MLP neurons of a small language model. Each row is named by its layer, matrix (gate and up: input weights) and neuron, and shows model dimensions 0-95. Each number is 128 + 32 x the weight over its row's rms, rounded and kept within 0 to 255. Numbers have three digits each. A neuron's up and down rows have the sign that makes its largest values positive.
After each neuron's rows, "fires on" lists the tokens most often at its 100 highest values on Wikipedia text that the model never trained on. A number after a token or word is its count.

L6.gate1170:072122160110107083082154184125150135134100042095146152128087190136110143102127121124081124192089156110128135165124084114141207158080171124136127061113152138102201151084073097057071109177103132118094098110097154100097140090078134101156103136120200095047128111096113088116193164180187119127
L6.up1170:104132155119110150127126200196089106116135145204090155195050090116135134154152101103095089161146109160173054131125090160080130159133128127177128055108062133114130101080108122139154155126146072147088123123125129156140172119100082026138113114124169112120138093116073103103161138069109107115
fires on: "0" 44, "9" 14, "7" 8, "5" 7, "3" 7

L6.gate28:055115097083147082117117151162206130166124112145098120116192099156107139143096123183129048152119150162105153134144062135136192128158115111139174096102117164092183161172100121101177049191059103125092127089132116094127120121169103087199141094132130109153177122116086101109135119093172050145
L6.up28:181168103133147113144134106170134197139099167164125085217096162070165088083100111143171128147145077126067100113141130105088108097126138082154168119080104160094111139171129168154115164142135087130110080167152084152122131135114084092167153140145199166154125159096100099134152138129171123127
fires on: " " 43, "1" 5, "ing" 4, "–" 4

L5.gate1485:076134162114067074105119194153121125124163138097123145168148139136154083163097144093112141116101111176154148123178065119118126139216103135135129121157140153116151059159147165125131050138091132142165178117129147106153122089160163104148131130077130098097121181152132123139088136114128111105
L5.up1485:145111132109087121136117125138105130137168188151120127057141109117157111057146131161176157086166159141111133098169110124092076129145143142100147149072186096141094139103108107190098134088133083111142144140103134091076170079130068129183161086158116115130151135132183105146135126128097092081
fires on: "s" 63, " to" 7, " of" 7, " " 6

L6.gate457:162185054144091137129069120089167092090111193167073120155116100124128160121130095153119159129172048175185155148106145153127102094168164115193102169095142182137139102125145158145114171138093102177098129097057096146139108087105114122105108130156164093099143104116106123083158143118129101191
L6.up457:099096199087140110121158087149101109171152107128154148151124085115151053136165159128150087075157147159126186116169101104120108146108099134087138095110110128132119161087106152131130123117129166145108126164119107159078104152178180170099160154129158094145180113140186128128183183140160107109
fires on: " " 43, " was" 10, " the" 9, "\n" 8

L5.gate360:112144076113102107148125123104118143090093111086172103142108119172144155124159127111155150119137099136125147088193085140087121127192064172126162138135143122173156094120124147166044127136167089073115083138198164162114081101123160125161138188078135104170179087098118123142117135091096103127
L5.up360:141064142140098082133101163143128157146173167178121129017102085106165180158117164129131150131151175106152154126167139117126071138118111121140112185194156119115129126121139083178098144136117112087177157135135130184172132127021127112173127110137122142167146120104144079121087121125072124095
fires on: " |" 27, " at" 22, " " 7, " to" 5

L6.gate386:101135100134095083113111115143153126101163109101110111113142096089157127130162092142130123151107121145125166109102110078179124153183131167127129107108069193121190156094134161090113079108077149107121150148129167123150156081134106135116060075100060106135118115047168117125096086192125108137
L6.up386:135096197136100112132126094133111105097112105149161177158130150114100078116101112104117128127140163061165131089139179065117189152210120160145131151142059176106159078085107137157098114091080085103152153180122145076129216078048081164092111123071115133138167127132143114114127149079133076072
fires on: "\n" 53, "." 15, "," 11, " |" 6, " " 4, "|" 4

L4.gate1336:129069066091110143154092164158183086103180100104138120117121184137159168082137115168092142175153097139150111130142106130111132162123139122053135117080125147180118126116114186124138098141082151103099176143046182097071144108123141127117081119129178150115105127166135112068161100127137096137
L4.up1336:112050069095038169157124137179129096177152129176094090130089163151165123104080136127180173140164114145136118152122116120116113112077096165096114135073123115178139100085100086124150128094117167106176152119099154128110113069136143150089095103163172180166146135159136057117121121103118120101
fires on: " /" 37, "==" 34, "\n" 19, "===" 9

L5.gate462:132090157109160130178100150180194137101061108113129116165090090137178190079077182113088144181110126100115094150137084098092099147151174121093164141159167135094099173078132074113145164125127128133098196163078130150149171048138101137120148119134139124118134121174072177179109144124142104139
L5.up462:174103122117189155128167189149194087147143142055152088172141144137155120148074114103118127125110147138139087149148122140141135153140102071106137108129119183139107183186117085084079162118146126097105162141093180170177105083141097108099196093102148104123167135119119137115086175112175090136
fires on: "y" 31, "ry" 17, " |" 15, "my" 10, "ty" 4

L4.gate633:132110095126121157151149179148118109130082074140115131117131137137161107201115046094111112120109129142137218098111166111092148122129137092088096133077125111123126136108114157118145117170147103083122129216131200111133134134192156170141190127090123137151169086102157108149133136237113208144
L4.up633:104114136099114131165176144142147112097104110133112096109157133178146180172133083105177136130074121121158145125107157137079255119138128150067127182123134078130110130130102087113159136147117163074094169176119151104140146161153113174089155120108134128133145116113170074197160138145103163066
fires on: "." 35, "\"" 14, "–" 11, "," 8, "9" 8, "/" 7

L6.gate1035:113146121140129103141128151140174098147111064139128154141094169126166127171179136122115198106117129106201136128099129118141084174144179095075065139157136070137131124100128111107162123162083089066134209147095155189111137080141142163120116075119152110115135116095122145130170123175139095177
L6.up1035:156094146116050142132131135162208095178104077095097153153097137161155174145092171075114166102117160098112125178122094106109144149160130109087096171174134158134107158152080092114190114141164109059121157147101105145136121085124173099128104104154105147156155086160126124058106128099132142064
fires on: "\n" 73, " |" 6, "ron" 5

L6.gate1016:154106133119093130131136098119152154108090093114115147107139121092164112117109142161158150077075157110132172093159155124127115102161137179169104166154099080137151128093154152126145069166081118131158117136084138129105135127124076080208176133113064118189164180116189154121079139180111084125
L6.up1016:162151125098175113147122130131145136109044094205139154136151153121132117100119105139092116169099140129118154117090139087137157144111103130110095144135072146081137119113130146126101060142078123155161165137195070166092140148072095131158129134109140135133197239127127133085131134152153116146
fires on: "\n" 93, " |" 6

L4.gate507:120190139126164102162139105141117167128096132098150152161135178107137097152175128134131138111125104134127111126096136123196117136093122117107124120126141144072101195126090116129081090150192179100167122149088168143153156119121075125148087074082139062181190177155124109110115133189160184133
L4.up507:120173142114090081116070143141127145172143101164124152136166165124130118132131076075148119134091140100161144098176107088110116090157138165147172128097139146114135107097147164155157141117142125229101129106073130109134099105183134139135151106143102103171169139140131145116120141122163119147
fires on: "-" 41, "\n" 41, " |" 5, "ous" 4

L4.gate1301:136168130153137148203179137153114165130100134108118161153114117096152098132141152108142159129113058136134149076128125065129118138125152144099142129154137111123093133097107060106127157142113136108112104163135081140156154094143089080112143128149196120137131187140119163119132075152134133142
L4.up1301:117132136111148113107143152183152113097098115114118104146101139091123089165105174126097148127089110121183182044115087079131189153103131163183112089107136151146131105172168079130145148122162112104136160115172092127170105142139155100151112155193146102149167132092095153116123197109148088132
fires on: "ing" 19, "0" 15, "\n" 14, "ement" 11, "u" 6, " " 5

L5.gate1523:175166122143108112169173099231171136163143137107109114175190083154149162130112110125126089126129084110146089132116091121112174144098142097127107093103159095130127120160095084194118125153082070042149158160137153094131174111183110144171144151094087144098120170108166170086143120058093102150
L5.up1523:135128185161151119106179136146138058164129121064114109172103144089167114146162098162129077143114163105120150159141172106192146140130149110181118117093097151151124143146153110198077184112163056164154115126089141158136124170119109146137184158175184107128163150111081144101132136079093144089
fires on: " |" 32, "1" 13, " " 10, "3" 6, "9" 5, "5" 4

L5.gate197:189187141100060118116180141182167140040127129108133217101130137137135122141134162109137151157138060139061145120161114210147082128123154086192113106178117105119147110095111126177145148165102103127132096108150125098113135113123110121217145100116129069138105182172152126115156106141202129154
L5.up197:166159067099134072167125118115189095151176093097122105159166096024120132145182174168135134142167141095194133076133111054110135116161142167138132133134137138185155175083153101153120114136126171152129148162138099183093132090072113096151179139131074113183112112112098192129138113126144104182
fires on: " " 62, " |" 12, " for" 5, " with" 5, " by" 5

L5.gate909:155138168156159133185094119166035114145106063055113125186090177092164173100116112171108151122084136105137147145134086089113058169122183101117139127091138162127174120195136103127086088117060158107073155147110144173112145096132081174093170142134118076093058115113173100124184116165118157122
L5.up909:135075133135095102163082109127095112135103125144076111173129151138164142082097081158148118149116142076124137203205145156076116125105155124127127155099191135091117138199121088111143092130132166091105131109141117143164126116187086137112168136176096097143128114160131149123135176103098147071
fires on: "==" 42, "===" 36, "====" 10, " |" 9

L4.gate484:167079098101125097130105115193093043145056107155150097176097108129135106205104070101132112098133149110171126109080135147166146186103080108131140119144161119084131148092088150078106172108126136104103137147150135139156117114107082161144131153112138112169095145105125108097145119168125166102
L4.up484:042154123072154083092112130142143110097147159124099162052127169102102162144142145137152105127119166125088119137161034149094144157097123084029114132131136116119127165152122101124137132114132150112138147138121085087136150169131125130177066068103124136112160116109101153176104145119058107094
fires on: "," 91, " and" 4

L4.gate692:134125139097173129068162175091109190102126084142165145144112154162073098147115123134139116123096147067163112100107119121143138124157209124147057096177125176065130131093092131078155121148167148134097150184085120132140146063146074128115077159102115155088118135155122110110166169113144105180
L4.up692:087182095133137120085191106130162143111141077168160119079185147160128112153088137070131115120137131106141093140057140123131164152175090106116106063113106163152193084145107106141125145111137088201146090124155158159126132108181039163073098165160140065109106128060097103108138137106090135063
fires on: "0" 18, "9" 13, "5" 9, " |" 8, "D" 7, "4" 7

L5.gate76:182121073117090163150094110155153156137070144068074102078102142152080145109075123137138154119091166121156111070190085174078088087094104182103123068182142183171101134088099119115064123124151100095133122124102115168157169069124103099101105170095174097149133105151213070120115149074125135108
L5.up76:138061184086141127141159149082069156096118181115150128084159152118135111118151100163141157128158114109129138158126149115128021103123113143144133136112176099113125094132092106106119152167125139090164081136108110137111142168161110123097091174126160149130152122094118079181160105175173150095
fires on: " " 37, "t" 17, " on" 7, " |" 5, " chart" 4

L5.gate65:102139151123086105121166091145106199097130146084066183137139113115139090120148156181161141136108141150162148147172136060146133186169119126097126118168154151143146115105147095161135178188129114147133146171113141129089151121101097147156121099086112167126113133063129149100133133128124108142
L5.up65:148111115134180143114207076118151146104123083158143147100128131104157144139117082134107156131117106151102187149137155047149111113126175150092130137130126179152136137185153156102101132146142192087196111198171102171135108122131177110116122094224093142160163174060101172110095116145147110116
fires on: "\n" 100

L5.gate77:113129150098162113100091146109141160154113087051091108145132110123173103111110181092150159129146115100124123119146140112151090153119153130163113105132071157095121135053158129141170144199093085106161169156090146115124129079106072135144191160114180175144104097074168154114124090110084100158
L5.up77:074158109164152153100119179138106071075154071101111111168178127168151153167060134069112075124163106108123070088133144093064129140165125140090152103163092167126061165094098147161165134216162078093157134135088130117150107091120125152105114132142162183118078147101112153071127113052114129116
fires on: " |" 84, " " 8

L4.gate1346:138160139069153144086167149154119129153144148093076141112136102130170119105141113176146072199116153117141123148142084137118178079164137153107135077048086146092143127145129079129088155165137090150121112102148128143148088103156060215156199113144092083084152180149140157079118171155097125087
L4.up1346:108099138177126192190098135117083092119081134167124139160137185067107100165135116130194140096084045087088097116148122101121153149091170095071149106135080076125118082140182102179146095165049091110149129125137146103088145156106177145161144135129136202141111126108086147122113117100149148118
fires on: "ing" 58, "d" 16, " " 11, "s" 9

L5.gate652:086106145099191116112162136090111070121111144081154192065044159108143171109146108157106171134101158144183167148099163135112179150173151149114068144147120082128113140159134090100120130146120099131110187104142136106121135098170140187158165157146183155149154135124059106179149187117113087079
L5.up652:113135151154079124207124140112166146068094110147170085087088117153180129143204095118076189146112136116102113153070157143104104157165162127032145166136135081163123138142095093123187128131120129129142166176088103135104171113102136123075093131129178131102095159106158113157166130108090145107
fires on: "re" 22, "r" 11, "ra" 11, "tra" 5, "i" 4, "en" 4

L4.gate372:165161149119123114135148128137121125131143161139086167188131169114188151156124084175116175121135114110104118096136126082140097150136170169198146126137098130084144148165117104189102104186103181056189151125142193154086154127211124173151161132149146081085139153091131154081164129148121173107
L4.up372:116108145144082105122113127110084147111142161132109148136108137093168144105143121172091103200121107127104100121144105142160136177143142223157070150112127070116140158141078163150062145120114108107114193061155121204165192113156099178128147145129169078078134121138077135101119130125152194098
fires on: " |" 30, "ly" 26, ":" 7, " (" 7, " " 6, "-" 5

L6.gate272:148144132118136149109126141129172186092108067141083115102133107084153151131112139168048145117122176084151089131104126091118114154097141097133142137150094131151154129096103102109049084157095122140039162137100197121087190092100119172132173134160083143127100145116160177104128142100164101179
L6.up272:119117146123094175127112121098136120143106125156101081151142119115145130153071106136090146109155085035146077164125146127112149143122120100146108118168108174147119121101098126183061109095155138155092103131110111172148116112114125135127115119190010127146095132174144162095102172092192138106
fires on: " |" 40, " be" 14, "." 9, " was" 8, "Jo" 6, "\n" 4

L6.gate730:140181139125152132086169153140171141052107096110151181167134111084144123072091135116134092116081061109078104099122128089190133087108094139143130170150144151095156141152096135187088085152112102070140145158156160151124148145100129135188125150167109077104125111151115162063106161186186094158
L6.up730:177173179127109091104104142092127102114146106130102123113145113072128127150104119136088138161125123162126136125196186080127140129174118114145108120151147161107115070073147152245089123130142063153096134147136194155101141118058073113138115111161148107107189118142100186120077117119175150113
fires on: " |" 32, ":" 13, " with" 8, "\n" 8, " for" 7, " at" 6

L2.gate811:100127111171128178094078115137069157129163139059174108144062095093159100121110148112159093137145097127112114125123119111148155152096114084159107143134100076166134108124097079176125165165102143114058151102198146135139113068091210130159130169125181208141099131054111125094112147046161102059
L2.up811:128156119065120058192080140141137116143135077117146105109148192137143070168183130130107175139095115125164113151184088147117112171123098156151106139136158093145084195166162087079171125114135136113101142149132146064135194135139122129131087163135134093122156159162130165166156159181079164143
fires on: "n" 24, "en" 6, "er" 5, "z" 5, "re" 5, "l" 5